config.toml
d_model = 448
n_head = 5
norm_eps = 1e-06
qk_norm = false
attn_scale = 0.125
tie_embeddings = false
parallel_block = false
optimizer = "adamw"
beta1 = 0.95
weight_decay = 0.16
warmup_steps = 227
schedule = "wsd"
decay_shape = "linear"
seq_len = 512
MLP neurons of a small language model. Each row is named by its layer, matrix (gate and up: input weights) and neuron, and shows model dimensions 298-447. Each number is 128 + 24 x the weight over its row's rms, rounded and kept within 0 to 255. Numbers have three digits each. A neuron's up and down rows have the sign that makes its largest values positive.
A block is one neuron, or neurons of one layer that tend to fire together. After each block is what it responds to, as a language model described it from the Wikipedia text at the highest values.

L7.gate73:101146124114128190129126137120111106110112126132148139158115115123158164139109106165134149146132074082137073128103132117117161152156178129128096143147117134135147122119131151140153131100119145096113096112128149131124149160161155102153110094121140105116154127133151111130115121134122070125141124123139155110163167120148102114127121121134145168142114109117138132131151107108107118121144157138154158143131157134141133140115116144155099177157083135121110
L7.up73:127139110130152156158143146143117146073166105141142107128109098161133166121162132100135114166139134125140157109132114122127127110098125134111129124068131138174105146183109118128160136121121123146120136135143174064104165160076126100148104158150133101070098145136120134140161130166117090160106119127103142151138159163117157134090145147165108124118108105165128119088169154118131124163139143113145132127120139102124133093137122143197159143158121125109119
L7.gate133:111076122085136175120158152113095067158119126097146150150139101147157155124128146101106138111119106144115114148140134117152130111165110153098087156169151156081145144150134096084141139111110141107170119109120160151122155171144086110141104146150137171130096124132140139067128136198156133157129138150131149106119131129143123084114129138130162121132139161164064126130124156131120119111114140178132145096125114127090143105113135125205136150137153110143098
L7.up133:150106120112169152110147142153130092104103139139132122128170136091129118117138151149078097186117127159158113101108106134076156103047092138131110146128109119118152160137147113106185101142147147098174124091130114102172092080107090124082138126111115091117159129146141110134102139105089106105159119148099151136110115144179105137172157107160096124144129121131093143132148126168150165120085160145121186158151132132119069133118139113088114133151113175148137
L7.gate318:093112139119109162119111144132117116121127145088126094161134124079160120128107144135116112158112139106113155103110166155131130148141142117122109154123111116157159134107180181113144113161160130154158099119122173125106147100130148096109134104144083108116123108096107141128114138110141098099077155113130169126163143106128129139129119097134117123162152112163121161142124123125131109123097122125152154097124118133097129094134127126150103130110133128127108
L7.up318:138096107122151179122118120096147120142109122116137111135145139100150142120142172156138121133134088146089086152095122127094116145153117108107103148096127093136130159140158088086143095143169145147129107113171153144155144140155126117181123142164125130158109142134190128109111128177178142174117142158124172163119157134164143151136133170158138119203141103138119137106145105124129133112091145206112161131154148144133158144122110155161135148126067084107084
L7.gate722:147143177100108138124124192138110148130130129086120162127086177123190142139123119115118129128115146122119120127161139120125159164164128137125145146101099120151139212133146106126159126144109121143140091122115139069124147119148139075147125175128109135119122137113156171159166163135127145075103135133135137118052155173127182081107157158131153111143159153129108152085170138095133136092150149135092149157137152124119116104134120177129133098130103190118109
L7.up722:084096161094139082118164154179109129120111173122106107159145116107134124129148122160136134098115087168097132104123122094072158134121074116100113112133121123151147112124138125117117094145104134148141097104088137093142112138124146110138156116139131123120114085108149136122120163125122130093097089131130138174075114123081162094129134150140131102120131125116108108173176148127125122139121098110140090135109104148086129161139126162144116109105128124117126
L7.gate820:108119118117113114133150101131128137122124115104112087180148131100175116139166109081108140170147131089121143084140152060108127170139107099147101101110119074133153138083099099093116112123161160145142121147110125112113136083155081105123156175135122102107135089131122165158101112076126156141165101127144137089127133119119155125106136122161164140137143150144150153128147119136161136134084102159111132115137168143119106141190129093166131100114107127137175
L7.up820:124111118114122118163111182136121149120106132141137117117140109151142157140115107131153137137137107142113122096118122120145117138129146102122096144114129125115118159165092140102159129142100102133154147083131120112140138143103151123169128122110078088114159178101107114095118127154148122149079104096113141144145176099123120120127079109109097133148158102142124100149097141149132163115120135129136135135135139143123102105113119119112137120131093143121109
L7.gate978:115130138156155165145145150141129144136101123102118148111122122104101165145125177109149107141152123132158140129131164129099160171142105134117110123134118133115182126154194096173120136119132143132140065099096144129144133165143161105135177123131105157122154141160108113125125143133132094143128130128120159117119097133111163116104132124136135113137147213102136152128131154126130129110145126158109142092143085150128115101135152122127114131122169112163164
L7.up978:122137094130111135132137108108124092192139122114107134155130126146147148101091109092156108150138162120161124165132112132135131119117175122168125133143114140092140099096138080126118135095114118095127104107107094124146152122150075184158138144098102086145135104143107140116125125119137144160142122131126124146133141159102138104125133132101125096125080127146170143115161112115107091112112133172159152118106153132153169132141122155124105101181108143149138
L7.gate1148:116086125108134183107151143167136104144142147097146111188100146107143138126107137100118095140141117135108174145091165068108131093131102158139113100123100101177151187135131119173136150124130164161094124093151155110123159093120121104141148106151093169100129100149169102148136115111122118095158143107138144153111154131057127151088133124124158095136153169131169120075137136119136153076081117191140141136122159141113156147156081173156145100133127144133102
L7.up1148:135115114081128132115191155097162136139110128121141127142113117138160111128104130103082153121143104140115108086110117150149137137150117109137145098113104142098153167151116171166173061121079136164062159106148114126092146110132157077098092140090122136108139124150117104116078107141132117145129145120107116119140132175125103129123109135166093117126158143119161128129168100119073135103129123175171144139102108144122093127102121124109088144132149144130080
L7.gate1151:096127124084131139118143157154120107107094136137086114156151139128123143140129164156156126099146109153094125087090167114103105147144099152099111168119102093134137129125134158127094141129130141093101132133117164127137159154104114107119092135153066109125105100155145131111139100086096111083103130134129126050158149115139127136132110116147119158140130145210167121092101163118145085139119198132135122116129139162118115126126083165146143157101141115122165
L7.up1151:081102111124118097144182159147109139130114096109119119179123145139112133137091148184123078133083152126104094119120119081103106153115127116108152140125133140144155202130104132131128102137092114112131136141121126117102107130120061120107156148155095148107150126174091124127160128104094096149140094163092154131131140163076135091157101176162100139113110117160127139139140123083158101138111118114136078151147081150136141110113123102098134101149158159113132
Responds to: Final subword pieces that complete a multi-token word, often plural or noun endings, such as -les in Principles, -ics in Physics, -es in themes.

L5.gate568:143135146144141127127087079095151125062107143105127097167119133115191157136123127116111136165091146119089114187097171064119131167102130113109141135102127097085151097089136099128058154131118137113170110127134195134125147147104118131109129105112123159141123142116138175176113116155125104099136129082136111132149099102145134154151138094142111163119142143065118109121166170129119148086122173116136130155189139134098092167095132148151132124134114139128141
L5.up568:112143131121166094092128149125145082118154129135106153135150087137113096105127117115110131153149117130164124147144134165141132149140169096112113154111140116151114123088166110178156102134122142117134140153176139129147122146089124146085127112147134145143099145148106154126082111131159119157111121114105123159137127142136149096151134165159133134100059149093119124117159149136131159110113136145115158148176068112148070122154180119124144131091125090128142
Responds to: Short subword pieces inside words split oddly, especially j in obj-ects, proj-ects, inj-ury, fj-orden, and pieces of names like Dy-er, Van-ja.

L10.gate223:124100113129163147119088129133131125126166146105151152150109115122132151145134138117093122159169136099125076136096130118095124141157142070123110091124090107115135080112171124124103124103109120135127099120141125098171148132101118132132129085132167127088140113114127134140172151174132135097115104172136131144093154109153157140131143166142093124128110161152103129124138131136194182070115108153099149126140108116117062119137142137123095137136105138155103
L10.up223:110123113111111102150137110119110153148114109091127118159245137110111111124119071128114092150135129108130129161143104085106093138166139153080165143096085134128128124099117110124067113119104144165118106152125122139151148134152134141127164126116169114149112127125145135118149099135183157141104090150118151113100134089147136130172119140160103122109120136114114122130108149126164074156166133134119142161131118147117091135101141154149089088095148105107158
L10.gate250:149152125103162121132136122169081132101084117113105127142166149181083126165113118136132125147141096115157136114131130092117119125111122110095130145151158082127137100130125111161128093130112166125124177141124106149130126119104121150176130158133097134123086128140141162129080091122091109118165122112115157123095166065111140132157138145089152127147090150157096116122139121114177098133114131130137141111088140185133165126149110105127137105123119172110105
L10.up250:154162133115123172103111133099139168147129117138121103142096136124170084129141145147084113139106149104136116160159088120106138180095132160174125154130165129103136120107137183108098148161122100092149123130169129118153173136122076145129129147179169143129144167145168094125118118127128125126127116135138156134106193076135124112154146114129142141094142102098123120132099119147161132099083173095138128109133157115109140156113152175108138099157172174153154
L10.gate459:151143170137094145121131113149112164081106128175108099163133122155161148154116125119103127167112146151135119075099139118115115130163128149151065151065129087173121134081123160120138109112092154148133131109110135070123157114125129098155125148147160144125127112124127150143130111128128141130104159134132123135113143089107129093152109096136146110131097121104090145122134121134137157166135146142160128125151138167133085098063158103116127150123112143094109
L10.up459:124114151125125131130148112149114131125127153139157071122166108137132108111168150135117052115127105115182135133128149159126119181110134110140107160134132110188139113112141129115143149073120170143124143158136116113108121117147137127131164100123151134142136090149169156125145139095115163144117148155129136097092142116135113106103138159155097109144103140129123091109159179139139112107109123144112120074116150106061072139107155105123134149121131110117123
L10.gate547:121152150145102183099144159106116125142101132082097097138162116137165115157152153125083100124120111097096138092136176114104133146149106099127165111085099101160130081088165122133154107145133129143125074108128140084160127142137162100131147168143112138180134137106118174137131124161130115154085138116124163202133121112178145119121124087124123148170117138140110150107083122071126114106161149173147159132113157158123123078114145111125130133138096121112144
L10.up547:148125077137127164080184154103140124079157108133146139133158085092087106122123118111087153100203141149112139120144145136077067155175134162153163075121192130112134112115120144097142120176126109186156123113138121125141106136172099109107109139127167153194112145135134107094132118118181132115154144121157106159098146118147175124125127119118040144117099102115166112109141132140120099116150110145133120091179107092133160143161116169112104121125095106121119
L10.gate751:141096118078126135109117153153124124122147142104159151149145166133155100153108140159099110127147091106147155135140169100126116130147138094124138077096153085110150112063142137142107111118090130126063116136095096081172127133170162118142138144132149096124160113160144131176117140178118111146130112111119141136117148121107114132145153105091113148123095162147140141171135155105142121149131125095128140149110122119129119145130152144117125128076115127121135
L10.up751:139112158129092106119124129152145174121127137104093115134081144123180109121088120151124125086163182082155122144232102094113110125106110155130145114124100128119117128088158133135133109145161118138165160122087121151099125140137116180148124109099121143099092126124091153150104100134078134147157098165083149092123124114146112076113096131132121117113130114100182131119153164134179102152122145137125101147118167139088123145148124135108133111117142133078167
L10.gate1065:158136114140122185098145095094132131159133123136124121147122135131127150148129112102164103087142132092086113132146128079114143109108125093118166109108083115155135103120152142121120169134106159108106127076118124103134132158144109138132130105133097092147102125148141139124074114158139131127110092133132112153135149105140105120154107129106126185142160124133125137135125151120161149132116098153146149126112090143140117144126141123156132114119128178121151
L10.up1065:140123106102137132152129104181154128137116081137092129162152143170116118118138130151152143113129115108127117149138111086117096116164131118129153117118119102164152128053105137133154129127144129133151157074154115117161165154131116116107089137157128125148147138126111118092106105134141129128099136157091116163121154105105128133124151151147087138101168144101110094134100142106124161111106156055140123113124125146146105127139146086124131122112137107137169
L10.gate1079:158135084084174132135141177155123146156139134121107075167130100139152126144119195138125122099167133089118135131104154125089120115113154097119139146107115110148167107150138126116131124104109135205148142123089136082128110147116106092143121128162137099153103103146101113149170136127143105138117110155104152169101133110093122130162118092149108154144104101143116128135150141099125102119148149158108138088121170139097104103111135121114128149117094142129109
L10.up1079:119110160123116089141089138136126139135155175163089131125185138095169135118098125162134098145093121136157125116116146131111154072145131101097118104114114169171134105138175153176152112110090139121135104144130142128134112153085160120142119120106189110115081092159118144122141128151139139175158121071123112156129097126104120143116088170097199143112106136122116155122126124124143119100165115166126164127138145136143128113132105124159143152091125151113144
L10.gate1207:132116103145120157144092157127135114108113098132181145116141127138127178167127103085122106153127130089137130098126120134134121107095148132101083127094093106124133147133151140134099098136135118138097082109156129111090118165115152117175129105176177134097109118167085135112096091125132105105099131141121116120129164149089109131121148121129104155141124131145123145120141124157089196126090142121099127143152153144103126107100126146128121175143145145157091
L10.up1207:109160128120104148120092192138120133098124142102114126123120090122144151143113080095131106152130100106132187120138153153102119183176139134163172115154090094155122102134159102151122114094168162170137132165127101100106132180122142093169106150134110145155207122091153099110152117137120146135141149130132167150120127124109125156117174126124117129124110093141147148100082145087126125140152131111087208114140141146133183167099109149171110141167080103129114
Responds to: Word-piece tokens in the middle of long words, mostly place and demonym names, such as Azerbai-j-an, Pak-ist-an, Tripol-it-an.

L10.gate63:107104123119176167132105143132152102149103142092119134167102144139133122137116105123118121135119132181112125102124141100132136131147113136131113120108104120115165129136122106124139123112126132114130090136132188128114106145121145121151143080132142104111157100114132122158129115183129144138101125111136148117103126135099145164156152121128105079156146149210108093135146117150093155135149177147112127116118093147125076135092122161145144120104164099172159
L10.up63:143121117135148132143128109130133119121110135164121171138172093136162133123144138099144119109099159138165080084114051100120097142142123129102084120104136104077136097113120123095133139159112123163157086104128170163111119129150101118158149111114179139149126126172109118116075139133139103147085125132137150109085168157148141106126097141152169135146134147169074131110109124151141130133127150102149136088113132104155115119106149120109100138098125145161174
L10.gate90:082136120122127110101119118131136130138131149120147106169192118117156117147107133113154112135105149112134099088102094121093139146143123176131155146125121111100195157106133120101166166145133140123089110146104153126179101166141154143134102150131145155151116103150103101139098127122114106110080098128149119109104138150115127152133139131133141143160117115108127088092088134155192127118114137102099138105089113122148100127123141146100100127123144106127127
L10.up90:110146098110120127136127131115124133124111157125152091110127082094125130132096135089136128144096124113131093104131090132129092118179131153070165103115114110118156106086117147094152152081156122176140122151129175129093143129132128153163126154148117127147156179156117115162106115160124093126105112159102142154139146137143093100130141162120138113125087146147186081122111080046148146130125116103132137130095130151142120138152084114139115148130126136133109
L10.gate368:140125083103141130102094074114108113114182080113152154146054151123181121141108122129120127146138092114065097125136107158096179178153140132096140131105099117099156141164103102124152131125110128140139110129091129120128107164145123114148135135139099089107159127164139158150162131111144152156098108119150169141103180118138135125119138134133157181134075129134124098130139100102113133117172139120154107128146150122105142164141105162140120104136113125102115
L10.up368:085146096114145107119125136194082114172123139147148129107151104154077121143151157115144152194129152160151109077105165155131134107156133173123168133100072154110134112091119102128101136093169101118091117197140135157141139215117137127144103126156120160132088126092103131088090138155133124123125091124149139137113160144153162157191114162136166144157119143122113127142138130123116138118137129165143129092119118138144141101146168116115136149112136114152086
L10.gate384:099141091138151153169082129141128153113126122119092162119110149100120132138128107150134168096150138119047085118134100089119080115146138155153156101088126103123154131107126134123186139126113113154080107080139110132131085139145155115108122098135129152169095113140148150136115104102183095125120069142151120070100162096091159119134141150110155130112160118135117124147133093124138119119152131134128172143122163140128117132127148129141105124104090108155126
L10.up384:132128150133111136091077150115100159115130177105135159150117128121119129109134122115158160167106119144124134170156136140135150132109105109080110160085125144160130124122151132106166130119137129148144127114159130172133161168094104126121114148121167113096111143124135143103165139146140111105131154123151151123119106146094114141142158153122119114111137099118166160139108108139158068149134161183109141136165098089141112121091115123166121133105141108125131
L10.gate407:117142131117167153135135101150144161137117137136136097145139119116144130133152108120113133135085132101114137088111110122102125133152117104103145096090108080130168151140100141168128134122115140136117088135127159146197142166143161119119158122159122152128121119121121115188124134127103112107152087097128129129112147163155117171101144130131156124157120112131111148120055159114164101110131128118137155077111153126154108165110129126130136142161158091161128
L10.up407:069145104137136115070091135117111124150126144110151150108117119085145164123118119114153166133145134095102107122113164106135129164151178144112141107122103131136109153176128111094106131118117103161148160162089115110146147146157155083158132190141169096118093104138114119139134140145148113105151096098109164123207148126133129187194142120115127147147105154104158102134133113099098114144107100142153121138174128120148153210162077129143136116148104141107088
L10.gate1016:102158125135165135149107112128100119107112117133169131131160145107121131143140133136133178144124146109150153107106146126117131149147176160152136133171110129126223161135118097109142145119110135102112092133117149114163090147133137069109114155110144133164128117174119151176093149090136113112107138092146105126093170123113123155161167114113157146156131139134125131125093145120118122123093146132148126141079133146147133165156140164117077157105113126181143
L10.up1016:103137128180135119187104109108117128130099136129137096131128100152088118150147143133126151153099147096120150100110091158148162137121158140106104159110130126119175160131106126124115134153137128099142136157119130104115092157118158061112116128117137116107095124195092141152138152094147104123102131127132088138124139136152144149154142132113112121114143109132166132119106099137130140123133166103126144135094055153170108137148138111095098149139121083155105
L10.gate1128:138150125127122161116130168124116098128119125138165139156164101085103142136122130134163146136128119108121135133078159135117152163109107126108145136161129120081191151144124157123100138134120151086152103177137127136130148177144166082156145148127113121125085117160117134139097100123147124113112122118167121114092138114126118139139137118102172131172126123156151122114102140151129139104084158157120157115111134137099134107148112148105103163133131112198101
L10.up1128:095160093132157172154161149120128116178107166142117114145122124136086110132120135077132146115166135145109106102109145153158128163100125141070121145137120146113214137136106113090141118141103170157131155159161122113123181097129134101080135160129144116126121107103137143162110144173087146138099108154119143185122138130163101126121144122112127135136117125150148118162107121153098101166174144156080118137084096140107133105131150154098108136131103075159106
L10.gate1160:123144097126151140120159139079131110124138141128090125153122108162139131134131161117161130105093154112113116120055092063154125124125126160114145111099110122109140079124175151182150178175117111116100113099140131167121178149135138161147149111118139144117091151156104130117100126162086118104115122130134109115118109126139101133119139122112109171147112110175158139114113132108125113144129153140111129136173175131168151117152165177094106138150146134126158
L10.up1160:116124162159130132143142098117118119132143104109073125116126119138116107137147132176138148137108161113114146099137079109168102140127134162105099144064140145095141183110087149166151103123157099129148152130158127175111154141127117116133146110138140145132100143092132085126151105103133131123136126137135144123181117140103136139126145048130133143135134135107138086126096133157170115074163112119111107112116110127147113131143135130080084073136148125157127
Responds to: Plural suffix pieces closing a multi-token noun, such as textbooks, changes, battalions, organizations, often followed by of, in or a comma; sometimes plural verbs like are, were, begin.

L7.gate125:119103149149148164129096153139150105110097098146098114149115060109160134135118072150123089190084144121123115137137193155132114117094123095161117136121114098140135135112148138066110125109154157149131118120146139130126136124095151161155119102134126158195130110171120132113114107162134118129081133156111117134129149117118132097086172113169171123132156123152118127096097153082147176112112092145150175143125175153148106158127133130177110151138122156149154
L7.up125:121146140111120094110148151097122149132102134063150162132160124106099135148124119097115148133129136147107142087164155101136135142173133136164173109133109131076112097134178154127117106107128153136133180126110153140117159129156133137138148161112141108127094141112135104140139183144182140154139126145176148117125127158131147127131144094140103153079164098139113186118158125128156129159187129144150155115130151133123156157069150160138094105139163188119144
L7.gate177:110129140158134096132103148086173081123099139130103099140112133111077109144111114123134068138140113133152117135140145142133180099133148092123152123116088132126141068079146123178103145118112145093126150140149144119148146092127116128139071105165125178169107134123130180154078120071129094129126113095089117159184130135113115140116125110190157133162139143173125130173118117133161136101161089118144133146178150160150110149140145143149148112126144133131126
L7.up177:110108146119137141130112125188139097148097117111124105103177152107161149137122104129156089123117108150132146139150114126135124076128094123090150114174133146116113095139148130120113139121121141176150105132129119127096133156079116158124141160135121114110098128146115113151105123125138120124150130116119100158089132137094108115178088147162097136098129165138152110113194147125124110121111136099128076141137132130115149125052153140069100078109140141133117
L7.gate310:100143144094126183134136162143116128095103139119137130135117144140111147161115152131159140183126132158102145156135114160127128104110159151148148106077127118118120102084138151110126148134107126130133106105153163152202134141133135126136097117140165130128104086094087136117145159139136145109144163085124108120163141155114150155140135124116166129099114134126099149126152152098154132125131134124105118141110146138142101134129131104144129079147164100140124
L7.up310:151091134077153133129106127106163152103175119101148135128148133185129156109140121136162168131155118124136121096159160082123080112140133149134133134141166110139123142070135139145106147088128123131136141125133113051125096129094145090180110100138145101087175132152104084073107097153095135151123124113124106155134102175116132126107137125114144147117175126157098129153144126125127144171107157147098146109109117112117097145129132162125158154106149122143132
L7.gate376:093142120131114084099083121160145137115095155124106113132100143154114146148149107168136161096137145116101135120148144123175117114123158081114161121118114079135133123091138150135132113134115134137144128155132126145136119156166135111111163131157110097153164122092144151146099099136149074149133128121119170157170137143143120120158114171190208125126116156156107126150123125121149100139102146173137154113106124139121119145118153116180127096099184151136185
L7.up376:105160145183099117155116103134146127114140119133132126166109137138105102135132132080113136137127107132139097124120113063132111109097122133139127118143125133168151126093132129168107143133134127086113119144145140115133118149094127136112137095122175094138139070152111109191136124085106135178146097104152132159090129071165100110105139153133166060106112147123140131166094106113132116094121162131175112142177160144178112062072157104166116110158106102146122
L7.gate517:154168130185082142147140153073134114082153123128119125148153124126152080141142080127112114146079127146069128084103170130172130103160184136148107105125076147144131132101145141126145152129148140118080121134112144104143140143108093090162110133149141116158141140136101109139102117102144097129133092138161165169099140123115123125132193110114106151151103134132124160136153148121110182126116142162182158173108160131132111119145114152146092170113112146130132
L7.up517:085084159129147126123137150096119108147156132178112157151117096171092134117104106123143142116110149131091191121122088177127058152102140148117076090102133122058121150101141128094141129117136105090146106132123145166123113111154145116094107075094161149130128159142135100135095150133146064111132093130132115127147142125129147110109114117093147095164160123154104117133118132130152156098115132134165105110134139116108124153100111186164122140129134148116153
L7.gate877:139116167147136149113077100154096119063108081125081128143123120144154114148123121128098079164145102143115122133096127054126122115163128105103127140171129103111149120097154131096107135083135147122141143109121110108142160147131120159116164136119158142151162133148130099095090116125147142099164105100143141127115124145131120077139141110144120163117125109120125132133127121096119162121131150157153141146136158144128112116070147104120147168122148109117106
L7.up877:131165108104129107109082124163118117077140103103144163137132119150180134113113114170096148135132074161136099152119145104130114155142132132106106111104119095132120114102101144156149133109122147111110123107080168140088139153103090114180135169129089096097119154136127121098132141119123151137141162086126111108130113158082087148157125115128104091135114144125136133120119157160123119167104111119144088143129129126159096166127108107150122123108182133109108
L7.gate1051:117118141089144147089145156098147117136129154113063109182140134160153108127109095125149179146136085128117128139153132126121132148089173117100164143147109153111156119125109144145101145091119125154132067171140139126196199152133076166191114081106134122128136129144145115131137102143182132138101105137126120153104115114116145130115142122114115140150141176159122123111090161131117105112112138136120148143125128149163129136138139118148141124127118118139115
L7.up1051:137127123081177130135135124128113108145134158099096123114150082155151146125152152103091170103140093112128143123143155091108102081145131114139123085146153096167131168116110127175130128123104129142136145133107098102130156112128131100141155104166151122093145099131137132114130148118151153155130098143109123144081111093151164104113189135156166074149141168143108147145149141071176134119140118132109122144129132109169129101127152174149130135129132097152141
L7.gate1056:134162138137111165129172146109133115144102111166118112152124125149123133152112096151162113103115135129072110127101146132110098151143118148143183116105113077126161136071152137107144121130131185141115118126143109138144118111094118093170078117146161114177142124103103106123134105116089094195125141107095160131143129111128068126121161121096141159169103132099131162110120129161153137127148112174172150154114134156149149141091131153150141120131139147114123
L7.up1056:135083155094113137116164154138147130167113125102123094130171081134150103123106112116082125141070144151105113142157101158138110118177141109105159106141149091083123102124123118137151105150155136110137120115141181129148132149116158159146092139159107149105083126095119171105157117131112103129132119131129093189099119140143133057161147115121080106140127147072132115081123107071125133157147103144165118171135103151140152130109147155154112110155139085108039
Responds to: Short word-piece tokens inside longer words, especially the "j" in Azerbaijan/Azerbaijani, objects, subjects and fjord, plus pieces like Kolkata, Sverigetopplistan.

L5.gate744:106092128136112144174137177112143133089129135107146111145124087122163113151143159154096110146142117167115108107135119093127114091094102100116134128127125096137133147105118130097104130164106123129168096130164136115131137144101116118104100139143125135117162165134149163125096114193154109080102144152147115137133192121119110085104141148129137112122114139098128121153096100156136132106112146128153160156126111132067039110111114179141123091140094144131085
L5.up744:178107127140129085114172131127110125130121122138147116115114124083135118122160144113172074108135150110151118125105077123056121146108129116135114139131120100135116146098149130124144149143168143156127113100125171106121121098134102112124127128162132134072101141074134120118119110173171150137122114110130162146125138122189155111117130111133113147136128089155124130115118126135128135125130142117098160102140131111133112126166101110131140143160099125129080
Responds to: Word pieces that complete a word split into several tokens, such as ose in purpose, od in method, ect in effect, and ation in geostationary.